Weights of a small GPT-style language model, trained from scratch on English Wikipedia: width 512, a variant of Adam for these matrices.
MLP neurons of a small language model. Each row is named by its layer, matrix (up: input weights) and neuron, and shows model dimensions 448-511. Each number is 128 + 24 x the weight over its row's rms, rounded and kept within 0 to 255.
Before each neuron's rows, "fires in" lists the words (lower case) most often at its 100 highest values on Wikipedia text that the model never trained on. A number after a token or word is its count.

fires in: "on" 17, "was" 14, "as" 9, "until" 8, "he" 6, "türkistan" 5
L2.up1052 [163 145 145 144 154 171  98 138 140 124 100 138  74 148 174 128 125 106 118 100 141 129 120 149 123 142  57 149 141 130 161  97 116 162 136 198 153 155  80 105 147 143 140 129 133 128 145 137 118 145 124 151 119 104 145 129 127 126 159 125 100 166 127 122]

fires in: "of" 26, "time" 9, "rest" 8, "after" 7, "around" 5
L5.up1656 [117 121 119  84 150 153 140 132 140 125 110 118 141 106 139  94 136  90 115 127 112 170 145 107 141 152 107 129  86 113 110 115  98 131 142 133 124 106 123 148 108 160  91 114 145 179  98 136 108 161 169 166 119 128  96 151 130 158 111 145 141 170 167 141]

fires in: "as" 22, "in" 12, "from" 10, "originally" 6, "being" 5
L2.up775 [139  98 184 130 157 116 122 111 111 135 176 124 149 114 116 112 114 121 111 147 121 141 138 157 121 116  41 160 140 115 136 125 117 120 152 122 151 138 144 152 108 123  92 125 102 158 101 106 132 146 117 132 149 181 144 110 128  97 123 153 112 151  87  57]

fires in: "was" 25, "is" 16, "made" 12, "only" 4, "were" 4, "been" 4
L2.up1942 [188 117 117 115 123 148 117 141 111 124  99 121 155 117 137 121  91 131 153 103 156 140  94 119 129 134 154 108 136 146 167 142 135 134 122  79 107 129 150 111 156 130 141 123 115  83 146  72  98 140 133 159 102 141 167 112 161 118 122 135 153 107  89 101]

fires in: "one" 44, "a" 15, "some" 11, "an" 10, "another" 7, "that" 6
L5.up1102 [128 148 158 114 153 159 111 156 105 134 120 131 127 138 127 125 134 142 127 151 116 155 120 139 118  89  88 171 140 101 123 125 140  76 151 137 129 112 103 140 148 120 122 119 130 162 106  85 130 122 174 183 167 168  90 139 142 110 137 153 127 164 120 139]

fires in: "he" 24, "without" 9, "but" 5, "way" 4, "capital" 4, "cross" 4
L2.up550 [147 141 139 162 132 181 124 114 101 133 158 110 173 138 143 129  89  90  93 123 111  95 115 129 103  86 148 111 130  69 131 106 127 149 118 144 102 124 136 151 109 128 136 133 130 114  84 142 141 116 163 118 121 158 140 159 171 135 112 112 130  97  92 138]

fires in: "that" 40, "because" 8, "to" 6, "only" 4
L5.up875 [129 146 172 105 126 129 118 121  90 120 120 140 127 131 132 131 135 132 123 112 127 108 147 113 161 134 136 106 123  94 127 134 108  89 140 145 162 110  98 174 128 136 128 131 145  96 122 126 132 136 133 119 176 129 154 136 139 122 118 121 155  96 110 134]

fires in: "a" 56, "of" 24
L5.up1136 [149 127 119 126 117  52  88 143 139 154 141 102 152 111 131  76 114 103  94 124 134 147 142 101 103 122 132 137 100 108 121 111 135 124 114 128 145  86 101 106 135 109 126  93 145 141 127 143 112 108  91 101 133 169  94  93 135 119 111 150 153 183 205 173]

fires in: "this" 70, "that" 8, "scarlift" 4, "either" 4
L2.up849 [136 114 121 101 112 164  90 159 137 120 106 116 145 144 134  96  97 154 146 106 119 103 146 119 100 136 165 169  62 142 120 116 155 146 179 142 130 118 147  96 191 113  98 100 133  93 137 117  98 149 185 116 129 126 183 134 130 140  92 125 113 136  92 147]

fires in: "that" 50, "no" 4, "of" 4
L2.up1280 [131 175 167 124 128 109 100 106 102 125 107 146 118 113 130 106 101 140 128 122 137 148  90 157 116  97  81 152 174 132 163 123 154 109 173 131 151 157 126 125 166 110 104  96 100 135 152 131 121 126 160 120 132 130 113 141 134 134 108 114  86 153 119  72]

fires in: "at" 16, "with" 13, "in" 9, "not" 7, "of" 7, "for" 6
L5.up117 [135 109 121 152 101 157 116 106 131 126  97  82 146 128 132 138 143 122 111 120 114 153 168 140 135 131 104 153 174 123 172 138 118 107 117 161 125  81 138 163 122 180 174  66  97 149 106  82 102 149 150 136 122 145 203 140 137 127 167 155 119 154 174 104]

fires in: "an" 95
L2.up1734 [103 113 165 123 139 147  94 106 122 116 132 118  89 148  77 113 154 118 114 140 108 154 110 103 167 110 125 125 156 132 112 153 111 150 116  93 123 167 137 153 146 160 104 116 108 131 128 117 138 124 134 172 121 118 149 158 136 123 152 130 138 152  91 144]

fires in: "that" 49, "this" 10, "which" 8
L5.up1096 [168 124 149 121 125 158 129 126 120 121 166 136 140 114 149 123 125 116 138 116 137 106 120  88  90 143  82 133 121 151 101  83 162 101 136 108 117 152 106 116 119  98 109  84 137 119 107 112 142  99 170 143  88 112 105 137 141 177 131 146 168 145  94 143]

fires in: "to" 18, "and" 12, "until" 8, "than" 8, "never" 5, "before" 5
L2.up185 [141 136 126 111 132 144  93 155 130 145  98 118 154 183 136 139 130 140 126 127 179 159  94  91 146 147 112 135 175 143 135 121 129 147  88 142  93 149 131 116  92 173  49  86  75 112  83  79 121 129 146 104 154 121 128 143 127 131 130 130 129 140 136 139]

fires in: "to" 20, "label" 16, "on" 13, "through" 8, "via" 7, "their" 4
L2.up928 [ 96 106 145 120 155 128  97 149 164 101 123 143 107 123  96 119 130 144  79  97 136 141  82 166 137 127  81 136 161  74 130 113 156 110 115 156 118 143 155 115 128 132 177 121 113 116 118 161  95 115 129 120 127 134 146 137 163 153 119 119 120 122 185 141]

fires in: "has" 31, "have" 10, "it" 7, "since" 5, "road" 4
L2.up536 [123 117 161 148 111 115 138 132 161 145 155 153 126 142  90 127 133 140 149 135 126 170 150 148 102 111 125 136  86 123 111  99 138 142 148  55 135 143 122 178 182 113 152 167 150 121 133 171 135  95 152 107 134 138 111 153 118 131 108 155 146 125  64  95]

fires in: "7" 17, "in" 13, "9" 11, "8" 8, "6" 8
L5.up1218 [103 159 115  96 122 126 144 111  96 124  99 127 103 116 118 116 103 128 126 147 151 158 137 127 100 122 128 163 170 131 114 117 132 124 137  73 123 119 105 129 116 113 160 150 109 162 100 143 112 132 167 139 134 130 103 125 147 123 118 167 161 104 129 175]

fires in: "her" 18, "to" 16, "his" 7, "its" 5, "back" 4, "should" 4
L2.up1958 [148 124 138 107 141  91 105 160  92 145 157 157 132 121 137 115 157 120  96 110 111  88 100 156 128 145 126 128 103 128 166 132 120 100 114 144  99 137 105  84 156 120 119 156 163 130 125 143  95 124 162 130 126 178 141 135 122 133 127 162 127 173 115  64]

fires in: "the" 28, "that" 10, "its" 5, "their" 5, "his" 4
L5.up1296 [144 114 178 122 120 114  96 120 128 148  99 113  93 136 164 100 132 141 138 106 117 188 153 140 123 107 100 110 119 146 180 151 111 154 125 129 135 132 139 132 159 125 126 130 170 144 131 138 155 134  97 165 172 156 110 155 108 115 104  86 149 113  95 131]

fires in: "to" 16, "it" 14, "him" 11, "dumerilii" 6, "them" 5
L2.up707 [161 104 161 150  94 133 126 116 146 121  91 123  87 176 153 163 143 134 126 107 166 136 147 132 127 133 118 159 122 123 128 124 145 128 140 139  84 131 133 130 140 151 117  98 152 156 137 145 119  99 138 143 140 178 121 127 127 119  96 105 145 158 141 122]

fires in: "and" 27, "well" 19, "also" 5, "then" 4
L5.up1527 [174 105 154 117 142 131 113 133 146 124 141 148 141 134 136 119  88 131 137 142 167  94 128 128 104  97 108 141 137 123 112  85 123 160 144 127 104 119 115 120 136 107 108  81 125 136 116  89 127 134  97 116 143 150 117 116 126 147 168 137 141 184 138 110]

fires in: "at" 22, "of" 11, "with" 11, "hold" 9, "votes" 8, "73" 4
L2.up821 [148 114 110  82 139 139 146 150 101 125 143  97 105 142 119 117 141 130 114 140 139 101 158  88 140 141 152 149 105  73 143 152 124  94 143 111 110 156 112 130 131  87 121 139 128 153  87 140 129 115 136 132 122 122 128 131 101 110 117  94 100 140 144  89]

fires in: "0" 57
L2.up1259 [170 148 113 144 142 134 143 116 110  82 103 114 143 139 106 127 123 133 106 131 150 164 101 154 112 168 193 155 126 171 136  95 150 124 139  92 141 113 131 121 162 124 118 120 132  87 113 151 117 138 143 148  71 134 136  92 178 138  91  79  87 129 115 132]

fires in: "is" 59, "s" 6, "it" 5, "now" 4, "are" 4
L2.up1790 [137 128 137 133  96 131 128 196  85 142 113 163  92 159 106 107 148 108 124 136 133 127 127 122  97 137 104 157 141 136  63 118 142 134 136  78 151 100 152 123 123 153 176 128  78 102 127 114 111 113 110 127  86 122 136 169 101 158 130 113 158 135  92  97]

fires in: "a" 70, "uses" 4
L5.up1691 [118 139 109  98 101 143  78 132 135 120 117 122 102 148 139 109 134 114 132 108 161 119  88 141 108 146 111 129 107  97 102 146 118  71 118  94 114 105 151 124 109 111 127 132 125  93 114  95 106 164 117 116 159 109 229 115 206 134 157 143  68 196 127 145]

fires in: "from" 13, "with" 13, "including" 10, "like" 9, "constantine" 6, "as" 6
L2.up198 [168 160 106 118 140 132 127 153 114 109  88  78 120 109 118  97 152 138 133 118 135 169  87 119 148 160  95 137 150 105  92 113  84 105 132 106 110 123 115  81 115 149 164 149 110 111 136 149 127 159 100 150 150 106  97 126 116 109 106 144 134 156 124 134]

fires in: "the" 28, "and" 8, "catarhoe" 6, "ger" 5, "their" 4, "marine" 4
L5.up1829 [123 156 161 105 118 152  95 178 133 150 156 102 122 135 174 155 134 121 110  78 122 178 148 118 129 128  81 122 131 162  97 120 140  67 135 124 104  99 155 104 136 137 124 103 133 155 127 110 105 144 100 114 154 126 135 134  96 110 140 157 126 136 114 110]

fires in: "it" 41, "they" 5, "can" 4
L5.up497 [153  98 140 110 141 108 125 124 106 102 142 109 125 173 114  94 161 152 146 161 134  96 155 104 119 136 152 131 136 135  68 127 170 135 147 100 115 115 146 131 121 137 136 130 140 122 161 146 118  82 146 170 165 121 164 175 145 128 122  95 117 183 123 142]

fires in: "to" 19, "by" 11, "of" 10, "for" 7, "since" 6
L2.up1771 [135 150 146 108  96 161 120 135  83 149 153  66 181 129 140 118 122 145 155 115 145 148 106 148 153  80 125 129 135 158 152 117 150 152 168 149 134 142 130 132 148 131 143 105 190 123 114 133 141 141 126 163 140 102 128 117 101 139 149 151 142 148  89 153]

fires in: "was" 22, "there" 18, "got" 4, "were" 4, "not" 4
L5.up1496 [131 103 138 132 151 137 128 105 147 136 169 111 139 171 125 115 140 138 151  85 103 148 134  61 120 142 108  98 139 102 161 106 131 131 112 164 113  94 137  89 139  99 133 109 149  87 130 103 137 104 139 126  82 146 176 132 149 104 150 100 188 132 126 151]

fires in: "had" 24, "has" 17, "have" 9, "with" 9, "by" 7, "an" 6
L2.up1137 [156 139 128 154 139 116  93 127 132 106 172 163 150 146 156 115 112 104 142 105 129 131  69 150 154 122 143 110 152 131 130 106 112 119 123  77  94 125 149 155 139 122 177 145 126 157 101 133 111 107 152 118 117 139 111 133 133 111 130 111 128 143  97 109]

fires in: "he" 28, "it" 17, "planet" 4, "engine" 4, "which" 4
L2.up478 [142 122  94 133 140 191 154 183 125 138 124 120 191 174 132 105 123  98  85 136 160 152 147  76 148 156 154 150 122 131 118 118 107 100 111 107  96 141 163 175 103 160 114 120 100  92 104  98 116  77  94 118 148 151 167 130 145 168 166 102 148 131 135 163]

fires in: "at" 30, "wrede" 14, "under" 7, "of" 5, "by" 5
L2.up1501 [140 185 160 126 147 108  93 136  93 153 176 125  97 121 125 124 106 163 140  99 171 126  75 123 126 130 104 101 125 142 121 136 102 117 117 107 145 120 130 154 153 128 132 161 151 167 116 135 145 118 126 159 124 163 143 130 120 121 126 178 112 164 144 117]

fires in: "to" 68, "could" 6, "may" 4
L2.up561 [114 160 110 143 103 127 156 122 107 115 138 163 108 158 127 114 136 166 107 105 147 149 150  92  97 169 152 112 142 106 131 149 119 122 175 124 114 163 155 123 121 149 122 154 162 147 138 107 103 116 117 133 137 136 109 101 134 146 131 139 107 120 137 112]

fires in: "as" 17, "so" 13, "what" 8, "how" 6, "under" 4, "luciano" 4
L2.up983 [117 130 142 133 128 113 111 147 149 147 136 145 150 140  88 101 117  78 148 113 120 134 115 130  87 132  96 143 143 115 162 102  98 105  78 137 110  91 147 131 174 148 173  99  60 122 149 151 146 114 116 110 145 144 171 137 125 105 166 175 120 111 118 113]

fires in: "the" 43, "their" 4, "his" 4
L5.up1639 [124 120 134 145 185 129 123 118 137 115  93 159 147  80 150 125 134 140 166 141 123 115 102 139 116 128  91 111 108  60 121 100 117 168 126 151 132 125 167 136 129 145 126  93 133 118 139 110 102 127 109 142 136 146 150 170 193 150 118 121  81 133 102 115]

fires in: "to" 54, "from" 11, "of" 5
L2.up1302 [138 133 123 133 106 163 118 114 172  75 162 148 104 168 125 118 131 126 125 142 127 111  96 156 138 122 129 101 102 119 133 125 181 108 141 158 134 134 130 114 138 127 120 105 164 121  91  63 133 144 130 138  91 117 167  96 132 111 164 131 128 132 137 108]

fires in: "in" 14, "within" 13, "like" 11, "during" 11, "from" 6, "through" 4
L2.up1763 [153 138 128 127 123 153 135 166 131 119 152  87 155 109 141 108 127 154 132  63 135 149 108  80 128 113  83 172 112 115 135 146 117 120 102  77 120 127 133 140 177  92 143 138 127 123  97 131 164 142 144 103 158 197 140 131 131 144 144 155 160 163 116  89]

fires in: "one" 43, "most" 11, "some" 7, "fewest" 5
L2.up2026 [127 128 141  75 157 116 101 126  80 159 128  83 106 123 102 119 120 183 115 103 111 143 104 125 121 138 147 144 132 130 144 124 123 126 149 146 169 111 120 111 142  89 101 126 129 147  81 126 141 135 112 132 130 123 129 188 147 165 112 120 103 125 104 139]

fires in: "of" 26, "for" 8, "votes" 7, "under" 6, "2" 4
L2.up649 [106 163  76 148 152 147 128 122 161  98 116 120 122 154 140 113 141 151  91 133 139 146 104 118 116 138  96 125 114 143  85 102 141 112 165  79  98 161 128 106 109 117 187  74 123 189 126 103 113 115 132  97 131 125 190 135  91  87 170 129 101 145 136 132]

fires in: "as" 34, "originally" 9, "initially" 5, "example" 4
L5.up593 [133 130 156 130 132  79 130  88 138 166 118 131 107 132 126 109 107 112  91 122 123 113  97 155 123  88 104 143 120 120 126 131 126 106 137 177 163 120 130 127 170 147  98  93 119 191  87 113 128 140 152 169 130 160 146 141 172 155 169 174 156 104 102  78]

fires in: "with" 51, "has" 8, "since" 5
L2.up1140 [164 121 140 122  69 139 129 156 122 121 130 118  97 105 120 174 147 122 131 162 126  92 152  86 109 127 129  82  94 104 127 114 127 116 155  97  99 130 137 141 121 173 153 150 113 160 132 121 134 124 135 113 126 181 134 136 137 123 140 137  74 141 115 116]

fires in: "has" 49, "have" 16, "wrede" 10
L2.up1028 [152 124 132 107 125 111 119 136  71 112  95 145 102 143 100 133 140 154 118 148 124 174 113 149  97 101 108 141 128 148 126 147 127 116 118 109 119 127 122 124 132 140 124 158 102  98 132  86 142  95 140  98 127 136 108 125 128 146 129 108 150 126  70 112]

fires in: "a" 71, "his" 10, "an" 7, "five" 4
L5.up432 [154 140 117  90 129 126 126 101 108 115 102 142  92 106 132 134 154  89 149 169 118 133 123 110 110 138  98 107 119 121 140 119 121  89 168 117 151 127  93 154 145 161 121 128 147 138 124  87  95 118 122 142 167 140 140 116 143 155 128 170  81 101 141 114]

fires in: "as" 17, "used" 15, "use" 9, "accredited" 6, "adopted" 4
L2.up556 [133 153 127 117 107 110 133 143  99  85 128 132 129 159 178 125 123 123 144  96 111 119 137 124 121 106 140 140 152 111 108 146 159 149 193 124  97 173 126 148 143 100 106 134 132 145 114 124 129 160 134 161 134 134 152  87 158 123 102 100 122 129 141 145]

fires in: "and" 49, "who" 11, "as" 6
L5.up1893 [170 160 150 115 121 131 166  76  84 136 120 178 142 147 166 127 149 123 122 123 141  89 104 128  87  86 105 117 150 164 139 127  87 170 126  80 163 157  93 104 140 171 161 144 133 119 119 163  85 166 131 151 153 125 158 133 142 122 129 142 135 138 137 170]

fires in: "a" 31, "an" 8, "one" 4, "2" 4, "strong" 4, "few" 4
L2.up394 [136 132 133 145 116 140 126 171 107 145 134  80  87 130 164 122 139  93 118 102 158 138 101 125 116 102 127 119 131 128 192  58 141 131 122 125 141 117 110 136 125 155 141 121 133 115 101 134 120 107 118 178 156 140 119 142 139 132 132 131  66 136 108 124]

fires in: "to" 48, "not" 5
L5.up1159 [103 108 148 154 100 148 106 139 142 128 146 131 131 129  94 134 127 141  87 132 111 121 148 110  94 127 121 145 124 110 169  81 112 127 104 121 156 141 173 181 184 126 152 120 116 104 145 148 101 109 150 177 166 160 120 122 148 132 122 142 106 120 114  93]

fires in: "not" 38, "never" 14, "pancrase" 13, "without" 11, "than" 4
L2.up1540 [ 96 164  86  95 131 180 117 112 136 108 139 123 153 174 142 117 165 160 151 118 167 103 146 123 108 137 146 104 165 148 110 141 141 154 109 183 138 156 161 131 145 133 102 133 125 126 148 131 101 137 154 110 144 127 132 131 101 153 148 141 180 138 122 157]

fires in: "an" 34, "squadron" 9, "s" 8
L2.up1614 [134 103 151  99 136 128  88  75 146 120 148 156 144 137 152 103 109 111 130 184 154 144 128 117 160 101 110 120 158 123 157 115 161 143 126  97 132 120 159 158 123 138 131 117 110 119 116  97 117 156  90 175 133 131 158 144 158 138 157 153 106  93 123 175]

fires in: "of" 16, "same" 13, "that" 13, "this" 8, "such" 5
L2.up234 [131 115 124 191 133 129 118 103 100 141 180 114 128 128 111  92 124  90 112 106 122 117 114 159 100 128 117 136 168 104 141 103 120  98 159 135  97 116 158 119 129 137 138  81 120 175 162  73 118  91 127 147 118 137 111 112 127 153 108 147 129 129 187 128]

fires in: "when" 16, "of" 14, "there" 12, "do" 6, "have" 5
L2.up1963 [ 61 130 125  91 125 102 140 132 131 107 124 157 151 123  56 150 139  95 140 106 130 154 122 143 125 111 113 140 118 119 129 134 103 118 114 136 102  87 120  82 124 127 160 114 123 171 131 162 150  82 167 152  91  96 110 128 117 116 108 151 110 132 127 112]

fires in: "a" 16, "the" 13, "its" 12, "an" 11, "another" 7, "s" 6
L2.up532 [114 140 130 130 128 139 106 109 101  89 146 164 121 141 150 127 133 129 142  91 128 124 110 172 123 100 124 130 103 114 138 117 133 147 128 150 165 129 169 148 149 135 119  75 109 120 125  94  96 165  91 169 168 112 108 131 159 141 105 145 111 151 134 138]

fires in: "it" 20, "the" 18, "this" 7, "its" 7, "their" 4
L2.up174 [ 74 137 134 144 145  87 117 135 120 124  85 113  83 115 161 127 154 135 121 108 133 163 134 109 139 158 149 152 131 147 141  65 105 133 116 122 167 129 151 127 142 153 130 132 112 140 116  96 117 140 127  99 159 126 128 138 154 130 119 121 120  92  96 182]

fires in: "to" 19, "a" 12, "of" 8, "has" 7, "year" 6
L2.up1449 [180  95 141 165 112 109 122 121 125 156 147 104 109 143 136 124 127 146 105 101 138 123 136 154 137 110  85 135 106 125 174 119 115 112 172 135 117 115 152 100 137  93 137 136 152 159 107 104  84 150  67 128 131 148 120  73 157 149 138 125 157 133 142 126]

fires in: "as" 15, "became" 8, "under" 8, "appointed" 7, "panathinaikos" 7, "to" 7
L5.up704 [160 125 132 121 126 169 101 153 147 134 130 160 141 162 130 100 158 163 140 142 131 136 114  78 133 141 110  85 125 114 149 102 130  94 138 115 129 151 107 103 153 160  95 108 140 168 108 140 167 126 134 126 110 136 139 136 156 101 129 163 124 145 112 123]

fires in: "the" 76
L5.up10 [168 114 105 141 141 142 117 129 130 114 123 125 130  95 143  99 138 152 121 138 105 167  89 147 131 128 127  79 177  96 141 118 113 132 151 116 155 182 156 108 165 110 126 110 156 114 142  99 100 122 175 171 151 109 134 124 149 131 123 122  91 184 104 176]

fires in: "and" 56, "also" 5
L2.up779 [122 126 163 127 163 162 148  96 157 147 160 115 125 137 134  80 142 138 150 114 172 131 134 116 129 134 118 110 148 146 138 103 140 196 176  81 160 148 115 133 125  96 129 137 119 151 100  91 140 118 145 127 116 112 148 122 153 133 146 130 146 113 130 149]

fires in: "and" 78, "as" 6
L2.up1838 [119 130  90 141 128 189 127 145 133  99 127 128 131 116 160 155 151 128 118 134 124 127 132 123 122 151 144 124 173 144 125  92 124 168 136 131 123  89 145 136  94 106 150 111 145 127 142  90  95 134 148 134 138 140 144 130 149 172 127 111 140 150 127 148]

fires in: "and" 60, "of" 8, "on" 8, "or" 7, "in" 5, "to" 4
L5.up1766 [109 144 123 101  81 172 118 146 152 185 124 139 144 137 126 118 191  65 130 105 138 126 144 115 126 112 158 137  93 150  79 160 138  74  95 113  97 115 130 137 132 120 136  82 112 126 140 169  81 107 118 112 120 147 104 139 153 120 210 105 136 120 173 170]

fires in: "as" 31, "1" 7, "was" 6, "2" 5, "later" 4
L2.up516 [132 141 116 137 124 183 122 141 135 113 179 144 128  93 126 157 135 167 110 133 171 156 107 149 124 118 144 127 155 146 131 122 138 138 155 109 121 116  94  97 187 123 105 128 156 149  82 155 115  84 139 125 168 127 170 137 133 124 120 159 167 185 135 145]

fires in: "a" 22, "and" 16, "s" 12, "b" 6, "c" 6, "f" 5
L2.up633 [140 150 101 128 152 136 114 140 130 151 120 111 148 166 139 106 112 117  91 148 147 168  90 133  93 166  96 120  97 156 130 125  75  96  98 103 124 129 142 109 139 186 171 120 101 170 163 110 140 147 117 122 162 180 157 115 150 112 148 126 127 163 131 189]

fires in: "in" 18, "of" 16, "from" 11, "within" 6, "daniel" 5, "on" 5
L5.up1352 [ 79 102 133 139 123 147 102 108 165 158 116 143 108 151 104 138 120 110 105 124 130  81  81 132 126 137 129 121 169 129 154 121 141 145 108 171 133 160 138 128 156 139 162 116 196 104 132  97 146 150 123 156 123 150 110 110 114 150 151 163 130 121 141 176]

fires in: "are" 22, "was" 14, "were" 12, "is" 9, "also" 7, "s" 6
L5.up670 [165 121 125 126 118 141 143 122 132 121 144 184  97  84 118 138 124 100 152  99 129 136 139 134 128 122 152 167 176 123 124 155 111  97 141  99 114 146 155 102 163  76  85 136 169 148 134 143  76 133 167 153 108 139 120 150 134 144 134 105 109 147 136 132]

fires in: "from" 34, "as" 15, "uttarakhand" 6
L5.up726 [ 95 150 126 167 102 112  88 152 152 145 135 141 179 133 120 147 119 152 120 113 113 110 124  93 154 119 126 105 142  95 189  92  96 130 128 113 116 113 137 167 163 120 139 132 110 127  87 129 150 110 121 150  80 148 178 138 147 134 139 124 151 109 139 121]

fires in: "it" 25, "and" 17, "or" 9
L5.up1563 [165 102 141  88 119 125  97 116 135 143 122 136 121 117  92 122 148  94 146 162 120 140 134 110 134 109 173 126 172 161 164  95  80 133 122 149  99 142 127 197 125 143 105  96 148 153 155 136  97  91 121 157 129 148 117 121 169 129 184 129  88 165 158 148]

fires in: "the" 37, "it" 23, "he" 18
L5.up1198 [143 150 125 119  98 119 126 129 151 162 116  95 144  82 155 119 130 158 162 163 136 108 161  98  98 107  91 148 116 116 152 104 115 129 126 152 157  77 153 120 144 110 121  98  98 161 118 123 111 119 117 148 149 147 141 135 168 129 149 138 117 126 135  87]

fires in: "are" 33, "is" 24, "the" 8, "leseurre" 5, "july" 4
L2.up1827 [120 123 140 135 136 130 139 131 148 146 162 150 121 106 132 146 107 106  81 110 120 145 105 132 138 116 136 105 112 103 136 140  86 134 141 138 114 154 197 107 145 135 107 163 129  95 125 102 146  94 140 123 153 119 113 158 154 108 159 117 127 140 126 150]

fires in: "can" 36, "could" 15, "be" 8, "to" 7, "cannot" 6
L2.up570 [149 130 102 104 104 119 100 165 143  89 125 138 142 130 174 129 125 135 150 119 143 166  62  99  88 158 151 120  86  75 131 145 153 156 125 143 126 153 163 160 105 127 145 105 171 142 147 149 112 140  73 175 128 140 133 139 198 124 106  91  75 140 128 138]

fires in: "the" 86
L5.up982 [138 123 112 132 124 125 108 126 118 164 147 153 136 117 135 117 141 141  92 147 148  96 110 116 130  58  98 174 138  85 147  99 123  89 114 130 130 169 134 126 157 107 124  98 107 143 150 165 137 161 129 145 128 157 111 143 184 125 122 158 118 167 108 113]

fires in: "an" 72, "in" 5
L2.up533 [176 164 120 139 119 112 109 143 100 112 129 126 112 118 148 120 106 142 153 140 110 111 133 140 161  99 116 141 124 102 149 113 108 120 167 145 103  95 142 114 159 110 162 121 119 173 139 126 142 163 142 155 132 170 100 119 149 117  99 142 118 131 143 122]

fires in: "the" 51
L5.up1389 [112 123  87 141 118 140  95 147 111 121 103 109 126 118 145 117 164 180 112 148 137  94 169 127 141 130 131  97 115 141 105 123 102  99 125 122 152 137 119 116 149 151 133 112  62 118 120 120 152 140 114 167 112 121 110 131 145 144 110 152 130 145 145 164]

fires in: "the" 18, "s" 17, "their" 7, "his" 6, "of" 4, "her" 4
L5.up1103 [171 123 163 122 142 148 112 122 139 128 134 106 131 115  81  96 148 108 139 114 139 145 150 118 115 131 141 147 140 133 165 136 159 130  91 117 132 139 109 170 128 150 110  99 171 102 108  96  92 143 111 191 111 119 125 111 170 126 142 136 101 117 127 201]

fires in: "in" 28, "during" 23, "according" 6, "at" 5, "to" 5, "after" 4
L5.up1129 [121  96 173  89 116 120 124 125 144  97 140 152 123  89 161 132 128 107 118 109 106 159 125 111 128  91 115 137 137 122 141  94 155 112 140 133 130  91  91 146 125 157 131 134 149 152  87 101 143 129 107 140 129 119 141 105 112 107 158 143 121 170 124 106]

fires in: "one" 32, "of" 9, "an" 6, "two" 5
L5.up1385 [153 114 102 132 112 134 124 154 125 114 116 151 125 149 145 139 134 185 121 107 127 121 139 106 132 105 106  82 121 136 132 115 133 101 135 144 157  93  98 139 155 147 106 120 100 101 118 139 139 112  88 130  99 160  93 121 163 109 131 142 127 214 166 181]

fires in: "had" 39, "suffered" 5, "lost" 4, "conceded" 4
L5.up343 [119 183  68 128 123 163 101 125 127 120 105 144 125 148 141 131 141 106 114  87 153 136 111 127 131 137 176 125 152 123  99 121  83 191 145 110 116 151 112 141 116 110 134 161 132  85 117 122 131 167 133 132 123 111 153 102 132 143 134 115 104 103 112 138]

fires in: "he" 28, "and" 17, "a" 7
L2.up1831 [111 169  89 136 137 129 147 115 123 141 122 162 120 114 111 141 124 106 123  96 110 105 155 137 124 146 101 152 166 138 110 130 111 151 138 152 126 121 158 136 130 168 177 104  92 134  78 101 120 126 126 112 116 121 118 138 150 141 152 155 122 146 116 101]

fires in: "as" 94
L2.up1099 [ 89 133 124 182 132 185 136 117 159 176 119 103 151 134 131 129 147 149 118 155 111 156 108 140 127 117 117 111 128 112 157  65 113 113 118 109  99 126 164 109 122 134 100 114 147 143 121 162 110 135 104  88 144 169 136 123 132 124 135 113 186 132 151 119]

fires in: "that" 25, "to" 18, "announced" 12
L2.up982 [125 115 111 117 147 142  99 105  99 130 141 193 137 128 118 106 136 118 104 122 119 131 116  99 166 149 152  74 147 151 102 107 171  77 123 119 176 124 159 105 128 122 102 139 179 101 114 158  95 116 116 106 139 132 135 131 116 179 124 121 172 161 113 113]

fires in: "such" 35, "of" 23, "this" 9, "in" 7, "a" 5
L2.up128 [132 139 154 107 157 127 144 159 127  91 196 145 115 144 114 165 111 116 147 131 141 121 113 129  92  94 116 108 197 127 150 136 112 134 170 108 119 140 111 141 141  93 103  95  85 130 127 101 126 110 148 134 169 184 124 123 114 141 115 178 108 162 144 121]